config.yaml
norm: "layernorm"
qk_norm: false
init_std_down: 0.00347
beta1: 0.95
beta2: 0.99
weight_decay: 0.29
grad_clip: 2.0
doc_mask: false
MLP neurons of a small language model. Each row is named by its layer, matrix (up: input weights; down: output weights) and neuron, and shows model dimensions 160-255. Each number is 128 + 24 x the weight over its row's rms, rounded and kept within 0 to 255.
After each neuron's rows, "fires on" lists the tokens most often at its 100 highest values on Wikipedia text that the model never trained on.

L5.up446 [130 125 103 133 163  96 121 157  71  91  95 113 191 116 144 137 152 115 125  76 144 127 142 166 127 167 126 113 126 123 102  82  96 116 133 105  87 121 101 112 126 136 120 103 111 131  72 124 144  99 115  91 166 158 137 101 140 145 188 109 133 152 133 160 130 110 151 127 134 162 140 145 134 163 140 126 148 132 126 136 162  82 115  68 179 126 128 156 102 120 167 148 136 154 163 121]
L5.down446 [135 152 140 104 147 133 124 119 189 116 140 103 114 164 149  80  84 116 159 145 134 139 146 149 194 123 107 130 117 115 152  92 149  73 149 141 149 157 165 135 114 122 161 147 191 150 143 140 134 121 129 128 113 146 174 130 145 106 117 114 107 131  99 130 148 130 137 121  87 142 124 127  93 111  98 124 125 106 135 115  92 134 105 143  95 118 125  97 130 118 115 120 169 159 118 131]
fires on: "| ", ". ", "- ", "\n\n", "\n"

L10.up643 [148 101 101 104 125 120 125 111 120 101 115 139 123 144  59 144 165 127 164 122 128 105 127 127 161 130 133 128 179 118 107 116  80 129 148 135 137 112 103 108 135 182 103 111 133 136 102 105 138 129 119 114 138 146 130 105 145 117  90 189 132 122 114 140 129 140 134 148 152 139 145 135  94 162 142 113 135 118 159 110 154 112  89 124 133 184 121 125 112  94 144 104 142 147 123 108]
L10.down643 [135 134 119 102 105 149 107 137 127  94 136 106 168 146 127 119 113 143 128  97 124 127 130 165 135 122 136 144 169 143 108 128 140 137 169  86 121 117 102 121 136 120 138 157 132 119 119 131 100 145  85 137 141 113 102 121 148 135 144 154 175 132 117  95 108 126 123 110  91 138 132 130 151  98 134 127 107 135 130 153 125 103 124 137 166 115 154 119 154 141 155 120  92  68 121 149]
fires on: "u", "n", "ar", "ten", "av", "continu"

L5.up1714 [128 107 107 136  79 117 146 102 147 122 128 117 154  98 130 117 120  97 135  82 128 143 127 177 119 143 176 163 142 141 174 108 168 141 107 123 160 112 143  83 151 127 142 102 131 100 130 119 149 103 126 145 120 117  88 124 127 141 168 138 163 155 174 110 145 131 119 154 112 112 104 150 105 157 125 166 131 101 130 125 163 143 117 155 166 145 141 145 104 121 110 142 118 168 120  92]
L5.down1714 [168 110 121  74  90 127 129 141 142 130 144  98 124  66 128 147 110 127 136 112 151 146 111 134 125 134 179 121 140 191 130 161  70 132 140 127 119 136 106 100 104 117 135 106 137 137 128  96 142 108 118 137 177 171 104 149 129 143  93 115 155 128 150 138 174 121 115 107 117 169 114 149 126 100 139 136 129  87 139 128 155 124  96 159 109 129  99 149  69 145 133 119 101 132  93 116]
fires on: "(", "| ", ", ", "; ", "), ", "\n\n"

L5.up1620 [155 117 115 142 185  85 159 143 133 134 117 173  91  81 179 144  33 130 168 130  90 173 135 139 151 140 123 126 104 110 141 150 114  88 130  84 161 104 147 116 146 154 127 162  89 157 144 173 159 148 141 110 149 126 132 119 137  89 114 132 125 134 167 103 127  76 152 118 124 103 135 139 119 141 163 164 141 140  86 139 132 109 130 137 131  86 104 144 123 147 129 146 101 117 146 144]
L5.down1620 [155 120 139 160 112 135  78 107 101 136 125 108 124  95  94 104 115 127 114 157 106 125 125 161 188 130 113 153 119  93 144 122 118 123 133 145 100 110 107 131 102 109 165 114 113 112 115 122 125 113 127  81 112 139 136  81 144 124 179 115  82 112 171 101 113 143 157 161 132 119 118 149 142 117 115 106 140 158 100 124  91 115 150 128  68 157 168 136 135 135 108 131 167 127 126 139]
fires on: ", ", "and "

L10.up85 [ 96 132  87 175 112 125 123 186 127 134 131 138 125 114 114 155 132  88 151  73 146 127 180 118 102 120  80 118 150 101  96 111 133 113 131  92 125 135 187 119 154 115 135 142 124  84 129 178 125 136 131 134 119 147 116 164 159 113 176 116 133 156 152 138 105 113 126 123 119 147 116 177 114 134 174 142 111 110 161  99 120 176  97 118 136 140  77 159 109  87 139 116 112 113 134  81]
L10.down85 [119  97  95 129 101 113 147 158 127 112 122  79 140  98 121 152 155 127 128 170 134  98 102 132 124 125 102 124 157 140 115  90 134 102 142 113 110 129 102 154 158  75 116 183 128 108 118 126 150 129 145 130 123  91 130 158  75 132 121 115 115 149 116 134 155 124  87 140 143 120 185 117 126 119 145 142 146 181 142 180 122 132 150 138 123 107  80 153 150 158 106  94 122 155 147 149]
fires on: "f", "w", "the ", "his ", "&"

L5.up508 [141 128 136 132 132 103 132 141 160  94 110 111 156 139  96 101 104 110 129  82 141 134 176 153 161 172 119 138 136 155 176 120 117 128 139  90  98 122 137  82 141 147 114 115  93 139 149 126 147 145 110 157 121 122  72 148 127 139 101 136 165 196 126 102 133 120 140 125 103 140 159 124  98 164 146 150 131  86  86  77 157 107 126 162 135 126 168 128 110 134 123 146 109 150 135 109]
L5.down508 [126 121 137 136  98 114  91 133  91 136 156  83 126 150 143 106 157 122 130 122  83 116 162 103 114 125 155 121 103 153 131 139 119 104 139 123 161 122 119 135 103 155  88 175 147 132  94 158 103 134 171 107 128 153 111 139 136 129 117  99 152 124 121 146 172 154 124  95 125 157 136 145  91 147 139 154 149  80 171 160 138 151 117 164 139 155 133 133  95 132 124 138 108 142  95  98]
fires on: ": ", "\n", "): ", "born ", ", ", ". "

L10.up457 [111  87 120 147 114  93 137 137 130 104  85 134 113 110 170 151 134  89 154 154 138 116 155  90 134 129  88 135 122 124 132 131 142 105 149 111  87 123 103  76 136  98 150 144 133 120 162 167 118 106 158 144 109 117 153 163 177 130 153 133 152 138 184 141 132 142 128 103 131  87 130 129 148 110 133 121  79 125 116 132 119 144 138 148 114 136 125 115 121 147 122 166 111 124 106 146]
L10.down457 [176 113 110 121 114 130 114  97 121 124 174 113 135 161 156 172 115 127 144 158 143 121 139 111 158 184 119 110 152  95  87  86 103 109 102 118  89  98  85 112 132 118 139 129 105 124 127 132 125 138 134 159  93 131 151 102  87 111 151 136 154 111 130 120 134 177 145 135 150 120 125 148 104 121  98 134  98 116 123 139 115 119 152 154 115 105 106  90  91 122 112 119 153 165 138 185]
fires on: "W", "w", "ew"

L5.up1763 [153 143  99 130 149 131 129 144 127 160  56 140 163 151 147 155 161 162 137 118 110  95 123 121 164 147 129 161 135 116 171 112 126 127 179 127 120 107 170 120 154 113 143 157 106 127 168  61 104 118 123 134  85 116 143  94 150 109 106 114 119 139 114 115 125 134 160 120 154 123 113 164 175 175  98 134 131 124 108 142 123 105 138 134 144 123 119 161 127 156 114 134 148 145 115  97]
L5.down1763 [152 132 106 141 100 136  81 158 102 124 170 138 119 133 129 118 141 133 150 166 115 138 121 142 127 124 131 118 108 120  84 106 123 132 109 143 119  73 125 106 125 123 152 147 123 139  95 121 104  45 136 113 110 163 140 124 122 147 137 130 108 153  96 110 162 136 167 166 119  71 140 139 146 147 130 123 122 155 118 136  96 152 146 132 154 115 116 110 133 103 107 115 136  91 140  76]
fires on: "part ", "Home ", "member ", "home ", "pri", "hon"

L10.up80 [112 115 123 135 157 116  69 194 126 102 151 139 128 102 107 128 126 113 126 126 123 143 132 150 145  80 162 134 114 109 122 139  89 106 172 109 115 119 125 136 121 140 133 101  77 158 186 128 134 109 109 157 158 172 124 168 116  96  94 141 113 145 153 111 126 135 128 168 104 179  82 150 142 175  73  98 136 140 150  80 112 169  81 155 156 159 122 123 120 117 122 101 120 137 115 123]
L10.down80 [154 102 115 113 122 111 123 118 100 108 100  99 152 117 113 128 159 151 140 109 105 122 125 129 163 150 142 161 130 115 130 153 146  98 120 174 109 126 125 128  99 146 141 170 122 146 150 139 106 116 107 117 142  97 130 115 116 118 114 153 195  81 138  74 127 168 130 141 123 150  90 140 129 133 127  87 134 172 117 103 126 108 117 171 111 153 113 150 131 164 104 145 135 107 137 171]
fires on: "201", "200", "| ", "ant", "202"

L10.up1360 [133 154 147 114 134 169 149 114  85 115 127 149 135 138 115 120 105  82 150 106 126 100 119 139 161  80 155 141 126 187 134 108 126 132 141  85 160 179 103 140 142 201  80 131 112 105 169 138 116 161 144 163 126 115 124 158 182 168 138 146 161 134 142 125 134 117 134 134 187 143 155 121 117 148 126 116  78 151 145 124 128 140 150 100 119 152 133 126 166 114 164 154 118 155 138 148]
L10.down1360 [148 120 121 117 139 107 112 102 129 109 149 125 138 128 159 137 138 123 139  90 132 143 151 134 141 128 116 153 136  93  96 138 113 111 138 131  96 109 141 108 111 106 131 131 119  94 147 146 118 130 143 112 123 142 101 116 112 151 159  93 147 165 113 117 145 153 156 146 108 148 117 122  98 153 108 102 120 100 116 145 123 135 111 134 127 139 118 144 129 119  96 129 122  72 155 125]
fires on: "- ", ": ", "| ", "; ", "at ", "his "

L10.up1817 [100 146  99  90 152 143 156 147 133 132 112 169 115  86 124 139 160 115 134 148 125 116 132 146  97 136 167 164 156 119 113 136 111  83 125  83 112  83 115  97 142 165 145  85 103 155 147 143 166  81  98 148 101 103 153 126 172  77 162 149 103 133 120 131 112 133 110 143  96 154 135 149 122 154 101 142 123 132 140 133 122 130 148 100 106  99 113 118 130 151 121 139 166 120 135  87]
L10.down1817 [131 180 114 110 134 153 122 119 133 111 134 151 129 154  93 166 144 104 128 103 140 122 119 170 109 127 164 143 150 110 135 160 115 136 118 147 144 140 108 134 112  92  51 119  99  66  86 127 134 141 147 145 118  93 175 130 138  75 120  95 119 151 157 109 149 137 121 123 141 106 154 102 137 154 138 146  76 136 156 119 116 161 128 131 135 103 148 152 110  85 132  73 136 155 133 155]
fires on: "201", "| ", "200", ".", "198", "199"

L10.up75 [131 128  96 144 126 136 130 162 128 101 101 185 148  96 108 116 125 153 166 170 126 103 159 102 151 122 183 130 116 150  98 115  98 142 170 156 113 142 156 138 154 143 149 134 122 131 161 106 110  98 123 154 136 124  60 145 154 129 154 124  90 146 138 131 132 106 121 122 140 149 110 131 133 189 116 139 152 143 150  93 139 115 116 158 103 116 106 117 151 114 150  95 150 117 153 167]
L10.down75 [153 123 157 174 151 120 124 146 123 139 167 113 118 154 144 138 165  88 134 128 127 130 112 104 142 165 125 138 129  88  89 103  85 134 148 144 125 132 144 113 142 111 155 113 112 123 140 133 127 162 155 128 152 155 139 146  98 133 128 145 127 152 115 158 146 180 135 135 102 129  97 117 103 152 125 137 136 136 153  86 125  83  91 142 112 150 130 129 145 133 123 149 112 110 129 122]
fires on: "| ", "202", "198", "201", "200", "; "

L5.up1600 [133 128 137 127 140 152 104 142  82 140 147 125 139  93 126 114 153 103 168 111  99 145 118 150 117 127 159 156 131 126 111 131  95 132 128  97 122  96  82 183 202 152 117 170 113 127 150 138 162 129 134 139 154 125 145 191 148 149  97  78 150 122 124 110 124 153 146 150 177 118  99 152 168 127  90 111  86 109  78 133 113 102 137 144  76  96 152 141 151  87 132  58 105 171 129 122]
L5.down1600 [116 104  86 189 127 148  82 121 116 120 112 120 131 102 140 152 113 139  87 145 147 136 126 146 127  88 161  77 149 128 137 162 123 122 153  98 131 148 137  69 117 162 131 171 167 130 130 165 125 110 125 163 112 124 144 137 143 131 158 135 153 140 142 154  96 145 130  77 142  98 120 126 133  77 127 140 105 106 182 129  82  97 118 158 124 140 109 166 114  99 106 137 117 114 105 129]
fires on: "of ", "part ", "role ", "came "

L10.up1140 [144 120 124 136 124 155 126 136 110  85 129 171 122 119 115 149 173 150 137 106 127 142 150 117 154 135 127 146 110 142  97 140 111 137 136 139  78 102 127 117  96 171 162 155 105  72 116 109  86  88 153 133 128 114 155 126 129 114 124 171  85 174 145 127  98 119 155 114 130 151 104 118 177 149 131  72 148 102 111 111  99 110  98 112 148 144  48 117 148 142 153 112  77 118 178 143]
L10.down1140 [150 143 139 159 134  88 134 109 125 115 143 140  94 164 122 130 130 124 122 153 129 140  89 158 115 121 112 175 112 101 128 135 126 165  92 117 113  86 135 112  93 123 184 128 141 140 110 132 161 124 126 124 124 132 160 136 135 132 144 114 124  90 145 183 137 173 124 149 120  94 127 131 117 109 109 201  84 103 118 107 147 141 187 124 166 114 188 132  87 151 117 160  99 124 139 114]
fires on: "| ", "201", "200", "–", "202", "em"

L5.up433 [103 130 133 123 147 140 138 147 126 135 148 119 133 170 183 111 141 101 143 169 110  98 111 155 105 157 153 170 132 115 135 114 155 131 104 117 139 110 123 132 137 145  94 116 135 145 140 157 145 127 130 105 107 113 128 152 104 127 103 124 138 150 117 132 121 155  90 106 162 103 154 159 152 174 108 135  85  99 101 131 144  91  94 117 149 128 118 125 104 100 129 125 148 114 124 170]
L5.down433 [ 96 113 125 101 110 133 144 148 113 140 137 132 138 121  88 137  90 116 163 105 150 136 166 154 145 106  98 107 141 127  82  88  93 148 157 128 191 114 138 133 111 122 128 130 123 150 170 123  90  97 145 138 149  98 129 146 129  80 122  93 137 116  99 139 126  87 116 152 128 119 109 110 112 128 175 135 123 140 185 170  97 157 137 121 174 140 121 148 127 105 103 152 130 117 104 101]
fires on: "ed", "ly", ",", "ely"

L5.up1923 [ 84 124  68 116  86 118 121 127 129 149  92 143 111 136 177 146 118 156 168 105  88 139  98 186  82 143 113 131 120 101  96 110 110 120 101 151 101 114 146 151 143 147 112  96 148 124 155 112 160 119 129 162 153 137 113  89 144 125 135 121 132  91 161 138 152 120 114 153 114 157 132 126 127 131 110 137 106 158 183  84 113 103 127  87 113 116 105  92 108 164 108  98 132 148 104 135]
L5.down1923 [108 117 118 115 177 136 102 141 143 129 133  98 131 121 131 113 110 132 161  99 131 104 126 109 106 164 122 113 155 114 151 152 111 134  87 117 109 141 156  96 124 136 101  91  80 145 116 175 133 125 121 115 159 131 115 137 146 145  89 139  96  92 143 132 106 131  66 121 128 147 130 151 142 115 123  97 125 111 166  52  98 130 104 174 171 149 127 156 113 136 160  73 152 122 139  85]
fires on: "of ", "all ", "few ", "many ", "number ", "some "

L10.up2037 [111 120 121 100  98 125  83 126  97 143 112  78 154 121 104 142  98 115 173 143 118  99 118 156  91 149 145 150 132 167 128 163  93 103 142  93 141 129 162  90 158 202 132 128 108  86 144 115 124 141 170 166 125 127 120 122 185 122 142 145 111 116 118 115 178 134 105 134 136 138 151 130  81 162 161 116 128 130 172 114 103 164 151  87 158 180 146 143 112 110 126  91 119 141 171 122]
L10.down2037 [226 139 134 136 187  51 119 101 173 109 146 127 141 176 123 100 128 145 104 148 114 171 113 154 138  88  92 161 104 122 112 136  79 107 119 133 111  99 147  88 109 125 128 140 171  81 120 188 124  87 148 114 127  94 121 139 101 126 108 114 151 124 151 101 190 110 104 135 116 150 130 136 117 148 152 140 136 102  80 153 146 154 129 118 129 134 124  78 147 152 139 120 111 127 121 125]
fires on: "| ", ". ", "-", "\" ", "."

L10.up463 [148 149  75 104 112 106 126 160 116 118 107 109 152 100 132 157 116 156 159 171 150 165 164 133  89 115 136 140  97 156 123 140 120  92 169  97 104 120 127 150 177 130 136 162 136 177 132 131 165 135  69 166 131 143 100 128 143 163 103 127 140 135 149 103 136  96 127 123  95 156 107 111 134 187 131 102 167 127 148 108 136 110  90 121 130 161 131 138 138  93 167 126  87 111  95 162]
L10.down463 [109 145 114 130 130 127 118 143  93 137 117 131 168  98 137 128 129 137 117  91 123 128 133 114 145 126 141 159 134 107 105 121 115 117 104 152 108 115 132  93 145 128 129  99 151 117 129 131 105 149 115 154 127  97 139 115  98 129 133 138 145 103  68 116 122 164 151 126 117 147 140 126 150 156 141 116 151 151 167  89 110 112  77 117 134 136 113 113 146 140 112  99 114 158 125 137]
fires on: "201", "202", "| ", "200", "199", "198"

L10.up468 [ 92 139 101 125 166 139 135 158 101 126 132 148 147 109  97 135 100 129 104 145  71 111 161 118 128 142 162 187 155  93 116 138  79 121 128 119 145 140 102 115 167 134 138 166 140 117 165 108 140 104 104 153 152 145  80 118 166 105 122 136  96 147 137  92 115 146 107 120 109 130 129 114 143 169 121 107 156 101 127 123 139 132 107 117  79 112 141  93 156 141 116 133 149 127 157 136]
L10.down468 [163 121 107 118 152 119 124 158 134 124 176 135 141 169 144 128 112 111 107 120 115 117 116 170 147 150 147 148 148 142 152 150  83 174  72 159 140 160 187 160 115  94 145 100 110 147 135 130 167 143 133 134 143 125  95 116 124  93  94 103 107 162 110 147 125 162 154 151 121 111 126 130 136 137  80 144  98  97 109 129 103 137 161 135 131  94 145 158 146 114 140 123 136  96 144 149]
fires on: "| ", "; ", "\n", "tion "

L5.up1360 [151 100  95  99 139 128 169 124  80 127 114 102 121 120 167 153 119 123 150 157 129 175 122 164 113 124 103 121 120 103 100  96 132 134 135 116 104 129 145 102 149 137  80 121 157 136  94 152 139 113 110 123 173 121 140 128 116 104 153 130 124 111 138 126 170 148 158 182 109 114 124 136 141 144 132 141 153 176 164 106 151  91 124 121 145 103  98 116  80 114 155 145  78  99 110 120]
L5.down1360 [163 146 126 123 124 119  90 113 169 135 127 145 134 130 102 171 153 128 148 117 164 107 149  81 107 164  94  93 118 123 149 153 140 139 125 116 121  73 131 114 143  95 126 160 134 126 122 160 124 129 130 138 105 133 126 134 121 108  95 124 153 157 112 152 160 161  76 117 177  84 121 146 134 106 112 123 101 133  95  92 144 163 146 130 133 185 166  96 107 119 180 161 142 114  84 126]
fires on: "and ", "to "

L10.up266 [181 135 105  81 116 149 129 126 121 133 104 167 131 113 117 119  98 162 162  91 152 108 124 111 158 112 123 176 131 134 118 169 125 111 139 140 125 115 119  96 101 157  89 104 147  94 173  83 150 139 155 146 104 104 138  72 164 132 137 127 142 145 124  83 136 156 112 116 167 140 140 162 145 131  84 112 109 142 141 102  88 182 187  73 154 182 132 130 114 115 103 106 122 168 181  90]
L10.down266 [149 142 135 155  97 100 180 114 153 101 139 109 130 130 170 117 134  93 122 112 115 135 105 148 154 111 156 135 129 121 113 135 115  89 117  90 133 112 144 135 139 155 126 142 119 146 112 175 111 109 104 116  78 117  91 175 118 140 126 139 122 113 128 136 150 146 141 152  93 121 117 118 117 141 114 155 117 150 152 152 143 122 103 141  80 130 119 125 118  94 112 139 116 130 131 130]
fires on: ". ", "3 ", "who ", ") ", "| ", "ale "

L10.up1096 [174 114  83 125 135 152 106 123  96 126 131 125 125 124 174 148 127  77 142 115  85 122 127 149 165 139 145 102 124 109 115 145  95 115 144 152 132 141 118 141 113 140 121 119  82  83 150 129 128 127 107 129 103 150 153 131 135 117 109 141 141  60 133 152 184 134 111 118 158 155 108  98 179 148 150  86 170 125 154  69 112 158 152  98 129 121 100 113 110  84 135  90 150 129 138 134]
L10.down1096 [123 101 144  98 123 142 141 152 133 126 163  98 107 155 117 144 143 110 135 176 132 126 164 127 129 134 124 109  99 134  91 151 152 136 171 133 104  91 119 106 145 146 142 146  90 124 148 122 109 130 116 112 127 132 165 145 156 132 129 165 108 114 131  93 140 125 139 111 150 134  90 108 137 192 125  97 141 124 105 112 112 135 139 145 122 133 128 156 151 143 134 143 130 154  96 175]
fires on: "| ", "200", "201", "(", "199"

L10.up177 [123 152 131 125 134 141 132 103 122 122 125  84 115  92 141 127 156 160 133 124 102 113 104 207 108 123 142 112 122 146 112  98 116  99 147 121  84 133  70 133 157 155 122  94 126 140 138 118 124  94 140  99 121 110 140 147 152  85 144 144 133 124 120 148 179 128 100 129 138 131 155 112 139 110 118 121 117 189 159 130 143 173 156  98  91  93 141 161  82 139 117 107 167 149 180 143]
L10.down177 [156 154 107 127 150 142 153 126 157 138 131 139 151 123 132 127 135 151 114 141 146 144 153 133 113 130 138  69 112 101 113  99 104 142 132 125 173 148  85 132 109 132 118 143 122 105  95 117 128 142 174 132  85 116 140 110 110 142 150 142 119 118 132 130 149 116 141 126  98 133 116 115 109 153 114 153 135 122 127  85 152 147 151 123 162 138 125 131 144 164 114 137 119 145 115 171]
fires on: "| ", "201", "–", "200", "198", "("

L5.up1585 [142 109  76 123 143 113 120 146  92 166 149 142 177 144 146 149 135 138 155  57 122 120  79 168 130 138 157 136 130 135  93 138  57 100 117  83  77 122 107 105 185 159 129 151 130 109 170 132 168 117 127 117 163 129 134 139 126 135 141 149 169 117 165 145 157 149 168 155 127 104 127 138 130 138 121 165 113 157 150 143 122 126 122  87 148 120 108 147 107 118 103 145 134 155 105 142]
L5.down1585 [ 96 137 133  87 168 108  66 101 123 131 125 143  67 145  80 152 121 121 152 133 147 154 130 115 109 143 109 114 139 109 157 106 122 127  91  70 100 137 119 118 146 134 147 104 122 137 141 127 128 163 118 136 119 128  81 129 136 109 135 151 116 113 106 129 100 121 152 165 163 170 116 189 156 104 114 124 124  95  96  95 131 130 128  70 178 173 138 133 117 140 130  93 135  96 135 121]
fires on: "most ", "first ", "many ", "had ", "some ", "least "

L5.up1701 [147  92  88 126 126  87 120 178 122 108  86 117 151  88 172 146 142 123 129 103 119  57 128 145 101 129 133 129 128  89  81 134 132 155 124 133 121 106  96 138 149 130  88 108 126 137 171 118 139  94 124 142 131 114 143 132 138 143 110 124 152 121 105 165 115 128 112 116 113 136 157 149 141 141 144 157 153 142 113  81 129 130  97  99 141  92 107 152 122 133  96 125 116 130 149  86]
L5.down1701 [142 113 139 147 110 159 142  84 171 112 123 141 119 155 126  96 141 128 106 124  98 105 115 120 103 104 134 112 142 172 141 129 130 119 131 109 132 126 139 125  99 142 135  93 122 142 159 168  93 145 110 141  90  41 143 158 130  65 110 117  84 147 133 112 145 137  84 152  93 132 135 148 132 120 148 131 130 133 101 116  90 129 109 102 107 176 166 131  98 119 140  72 151 131 111 140]
fires on: "|", ","

L5.up514 [138 129 120 150 115 111 135 172 138 141 158 108  92 104 108  87  95 119 121 139 110 111 149 159 145 120 131 120 117 148 171 149 182 129 103 126 119 110 162 118 116 181 122 126  99  98  93 139 179 128 122 149 133  85 106  91 141 143 144 142 153 179 112  84 142 141 134 145 117  95 114 140 128 137 141 118 121 115 105 155 115  96 129 157 129 123 153  96 119 120 177 163 121 121 146 126]
L5.down514 [124 116 153  98  84 100 117  71 117 121 147 109 145 162  97 127 171 113  92 125 135 136 133 145 136 133 157 144 109 152 166 147 117 154 107 114 113 105 105  93 130 181 123 134 118 126 108 135 117 147 130 174 157 107 100 118 127 151  71 105 151 108 128 105 165 112 120  93 116 146 148 136  96 110 156 152 157 186 131 105  99 106 160 132  86  99 106 149 134 123 128 132  98 125 101 135]
fires on: "; ", ":", ": ", "=", ", ", "\n"

L5.up1822 [159 151 115 153 164 153 176 145  98 100  96 119  97 120 115 120  84 112 201 132 128 166 143 164 131 137 108 118 113  97 116 135  61 157 140 118 111 123 135 155 129  96 147 112 119 147 117 148 178 123 136  95 145 148 143 150 138 100 132 148 162 107 128 117 123 118  94 141 130 113 122 130 114 132 142 122 143 138 136 154 125  99 127  80 117 140 105 112 140 119 137 107 121 119 127 140]
L5.down1822 [174 126 158 121 112 105  84 116 126 157  98 143 162 113  91 141 124 135 102  97 166 138 124 119 113 130 115 155 155 137 155 121 148  93 163 115 136 101 136 102 104 101 134 160 111 133 143 100 140 139 116 108  83  95  83 127 157 115 129 106 119 115 137 146 151 160 132  90 110  90 142 143 108  97 118 150  97 163 108 103 125 124 135  99 135 121 184 166 133 149 118 125 135 132 137 125]
fires on: "and ", ", ", "or "

L5.up678 [139 113  98 138 157 116 105 191  99 140 174  98 146  51 121  86  96 133 115 142 125 107  88 156 115 148 128 135 140 126 104 114 132 163 102 118 108 135 132 128 157 131  98 167 138 123 126 140 177 143 135 129 162 119 160 134 118 120 142 101 142 116 143 174 121 139 183 111 114  92 122  99 156 131  82 120 129 131  65 126 155 130 124 133 128 132 144 142 129  75 102 113  97 167  83 127]
L5.down678 [ 62 138 116 124 127 167 141 148  99 134 117 160 148 153  92 114 137 142 169 119 131  97 165 131 162 145 124 125 138 131 138 124 103 105 183 164 178 134 150 125 129 120 109  93 123 118 138 137  96 106 121 172 142 156 120 118 138 160 134 114 152 148 111 129 107 127 137 152 140 167  95 123 114 106 169 124 142  70 194 121 140  98 119 180 167 141 127 118 135 131 109 155 143  88 149 140]
fires on: "of ", "over ", "win "

L10.up1496 [105 123 126 114 140 110 142 123 108  63 140 137 124 108 168 125 156 141  99  58 127  91 119 163 121 142 104 174 134 148 110 104 102  95 131 153 121 141 120 141 156 128 116 118 159 124 126 136 144 119 148 146 127 111 130 131 127 117 165 124 116 127 153 133 139  97 119  88 162 119 165 160 114 146  89 151 149 160 108  92 149 124 136  89 147 138 131 164 151  87  84 125 147 122 182 128]
L10.down1496 [162 159 152 171 141 134 136  96 138  85 128 103 118 151 154 111 112 147 149 157 119  96 122 161 115 148 124 150 134 108 115  98 134 100  96 120 130 128 158 122 133 129 105  97 142 138 112 127 161 104  99 113 123 122 136  99 146 120  90 111 134 116 113 129 109 105 106  99 105 104 129 150  66 112 114 110 174  77 126 133 102 152 166 150 116 118 130 120 127 122 160 162 142 132 116 108]
fires on: ":", ").", ",", "\n", "==", "\n\n"

L5.up1640 [146 142 117 127 154  79 165 131 132 151 146 102 127  79 151 132 104 106 141 110 141 116 128 125 109 132 149 133 141 177 148 110 144 131 117 119 136 114 130  95 155 155 142 169 141 109 117 167 158 156 143 124 107  82 101 114 131 100 128 115 170 126 156 126 122 137 154 155 122 145 141 152 136 159 117 124 133 118 154  86 154 137 134 188 127 164 114 141 104  90 141 128 113 125 107 119]
L5.down1640 [117 121 137 136 154 120 126 159  83 116 133 153 144 124  77 100 132 121 148 180 141 141 131 133 160 151 122 128 131  72  98 153 112  99 140 144 144 132 159 103 132 129 126 103 139 185 129  97  96 113 151 164 127 125 143 119 161 123 116 104 127 135 149 109  99 157 106 185 142 153 130 173 132 152 110 138 146 144 166 152 125  41  81  79 128 104 107 115 108 146 117 161 139  27 157 112]
fires on: "of ", "which ", "that ", ", ", "art"

L5.up388 [148 124  81 108 122  67 135 133 115 120 107 144 155 109 153 166 161 122 133  75 116 106 124 129 108 154 120 158 127 143 105 133 130 151 110 118 122 116 124 122 146 152 123 132 119 137 137 131 128 129 124 121 111 127 133 137 126  43 103 134 129 137  81 126 143 189 121  89 114 132 155 142 150 136 136 118 117  90  76 129 136 143 107 117 121 139 145 142  99 167  72 106 120 144 126 116]
L5.down388 [188 156 114 148 104 157 158 134 132 145 162 103  81 101  99 103  73 150 119 134 103 114 121 135 113  93 153 113 104 146 167 145 130 116  91 112 117 115  97 122  96 143  97 124 124 120 107 180 123 121 130 152 129  29 101 136 117 120 135  63 123 137 126  97 134 126 119 162 124 137 136 125 142 147 161 105  93 130  98 122 133 134 108 145 144 136 152 108  84 150 117 101 134 148 129 131]
fires on: "=", "|", "| ", "% ", "("

L5.up1841 [161 118 108 136 131 109 144 121 121  90 100 121 140 132  76 158 112 111 158 132  88 168 154 161 101 130  93 122 128 109 125 122 117 125 133 120 137 122 154 191  94 103  98  89  90  97 136 161 115 105 123 116 150 137 141 139 160 126 149 152  99 130 165 156 122  75 163 116 115 102 141  76 119 178 122 134 143 128 201 136 134 153  98  93 150 115  98 127 144 150 161 113 127  96 152  96]
L5.down1841 [ 95 109 159 143 121 119 139  66 159 153 120 121 122 103 143 110 163 118 128  80 115 134  81 134 154  97 141 122 163 113 108 146 158 127 140  79 111 124 124 107 100 110 146 122 159  92 142 155 130 134 123 159 131 114 127 108 142 130 124 130 135  97 168 128 135 146 109 161 126 124 107 146  80 120  97 121  98 142  97 145 105 158 118 122 104 156 121 108 115 181 155 119 171 156 178 136]
fires on: "and "